Weights of a small transformer language model.
Size: width 256, vocabulary 2048, 7.35M parameters.
Architecture: rotary positions, no biases in attention or MLP, capped logits.
Training: a variant of Adam for these matrices, 325M tokens, 9913 steps.
MLP neurons of a small language model. Each row is named by its layer, matrix (down: output weights) and neuron, and shows model dimensions 144-207. Each number is 200 + 40 x the weight over its row's rms, rounded and kept within 0 to 999.
After each neuron's rows, "raises" lists the tokens whose logits its output raises most directly, leaving later layers aside.

L5.down307,200,246,212,159,230,200,210,133,228,200,170,226,189,169,205,220,85,225,39,266,208,140,182,235,201,188,197,213,236,221,237,205,236,226,248,200,164,165,211,176,193,175,231,146,228,168,190,229,158,240,191,181,208,211,210,206,188,171,256,193,251,155,175,245
raises: "ets", "ings", "et", "ing", "ers"

L5.down274,220,189,262,201,195,156,239,231,192,172,164,210,183,191,222,276,125,214,211,175,187,177,159,199,172,203,238,218,259,281,229,151,261,234,166,226,228,109,168,239,128,219,220,171,188,185,224,137,175,245,127,184,302,221,144,152,171,149,219,199,212,174,187,286
raises: "ate", "ist", "ates", "ists", "ated"

L5.down10,248,230,132,178,178,174,215,176,259,238,170,222,178,165,239,220,173,218,172,164,213,197,240,206,204,178,210,233,222,201,184,245,207,217,221,215,268,247,243,229,222,218,284,148,136,213,187,173,221,200,185,156,133,171,178,95,161,204,238,218,311,222,224,223
raises: "ist", "ists", "als", "ific", "al"

L5.down541,249,145,166,219,209,148,141,239,269,261,212,191,222,212,209,186,195,227,210,194,179,124,195,176,235,240,231,173,195,156,105,144,189,150,335,274,167,139,226,249,234,248,179,140,147,230,223,219,225,225,205,136,237,131,172,164,231,163,161,89,274,233,207,184
raises: "aking", "hip", "ak", "ople", "ed"

L5.down843,194,168,207,194,198,149,182,304,202,191,201,156,142,173,135,193,238,162,160,168,177,117,212,199,229,202,255,298,213,167,191,228,177,176,239,232,187,196,212,147,235,213,246,164,187,220,289,196,203,234,193,215,159,159,227,170,225,239,231,174,193,213,187,172
raises: "ment", "ing", "ee", "ings", "ed"

L5.down965,193,198,254,219,134,183,165,220,244,178,199,266,252,247,240,233,257,224,197,227,204,226,221,198,206,91,195,166,217,223,192,206,227,174,189,249,221,171,220,234,179,149,201,172,208,191,233,199,174,233,245,109,196,161,177,250,187,243,196,172,264,190,165,191
raises: " are", " were", " have", "ign", "ese"

L5.down209,199,234,228,241,176,203,143,132,219,274,152,191,202,200,161,171,200,271,294,201,215,168,215,175,209,158,235,198,232,221,207,167,265,226,239,172,218,183,200,210,190,234,153,182,223,221,203,163,253,202,175,192,205,155,211,166,255,155,186,155,179,190,227,169
raises: "ies", "ily", "ially", "ied", "yn"

L5.down178,198,231,205,212,164,118,117,190,146,233,193,192,227,170,196,186,168,229,207,213,145,181,188,190,250,163,252,200,147,192,207,224,279,201,174,165,279,184,157,215,269,194,295,152,126,161,198,241,232,187,194,286,223,214,235,219,237,179,205,184,160,241,180,249
raises: "ives", "ae", "ive", "ual", "ues"

L5.down1008,102,189,223,140,172,170,208,277,213,130,205,227,190,209,226,165,165,199,121,255,201,166,163,162,198,161,227,106,161,203,177,252,186,247,276,237,210,157,167,197,315,187,146,198,170,158,190,214,205,180,212,273,224,146,206,150,164,172,210,241,177,174,187,198
raises: "ries", "ri", "ry", "arl", "ris"

L5.down372,155,147,201,247,269,171,138,266,263,257,195,221,251,190,216,297,226,237,176,152,229,178,55,176,229,174,211,185,226,186,237,168,238,214,168,234,221,181,127,243,182,180,159,143,204,167,252,171,195,174,140,240,267,180,233,165,168,201,198,186,169,183,226,236
raises: "ates", "ating", "ated", "ate", "ative"

L5.down567,244,251,259,252,218,137,190,259,218,203,175,200,137,176,219,256,200,249,211,197,275,236,172,136,168,159,211,134,175,170,185,135,176,221,216,167,202,270,212,256,173,234,165,148,178,167,165,163,283,129,125,146,197,185,236,144,150,185,185,227,158,164,260,199
raises: "ation", "ated", "ating", "ats", "ator"

L5.down92,226,244,240,211,261,127,217,176,192,113,165,175,106,90,215,172,152,210,186,274,192,217,232,186,188,247,195,165,184,230,169,150,168,225,191,255,217,205,233,174,236,250,277,223,219,191,196,188,215,272,195,132,244,236,210,164,218,186,194,292,203,246,161,211
raises: "que", "qu", "ors", "cl", "os"

L5.down710,220,237,204,167,211,192,186,225,110,178,191,227,175,163,160,135,152,177,232,140,230,228,215,157,190,212,200,233,145,216,142,252,218,257,143,175,191,235,281,240,151,190,204,258,223,163,173,189,190,230,209,192,208,219,220,185,268,145,200,238,144,177,209,167
raises: "ive", "ives", "ived", "iven", "iv"

L5.down336,172,209,210,139,197,172,210,179,252,226,212,184,210,195,175,122,252,227,128,150,209,134,115,170,180,226,181,172,204,175,165,244,205,166,262,311,248,199,202,59,274,188,130,215,266,193,243,247,210,147,233,185,175,142,185,197,242,205,230,180,144,155,100,214
raises: "ur", "ury", "ton", "ure", "ures"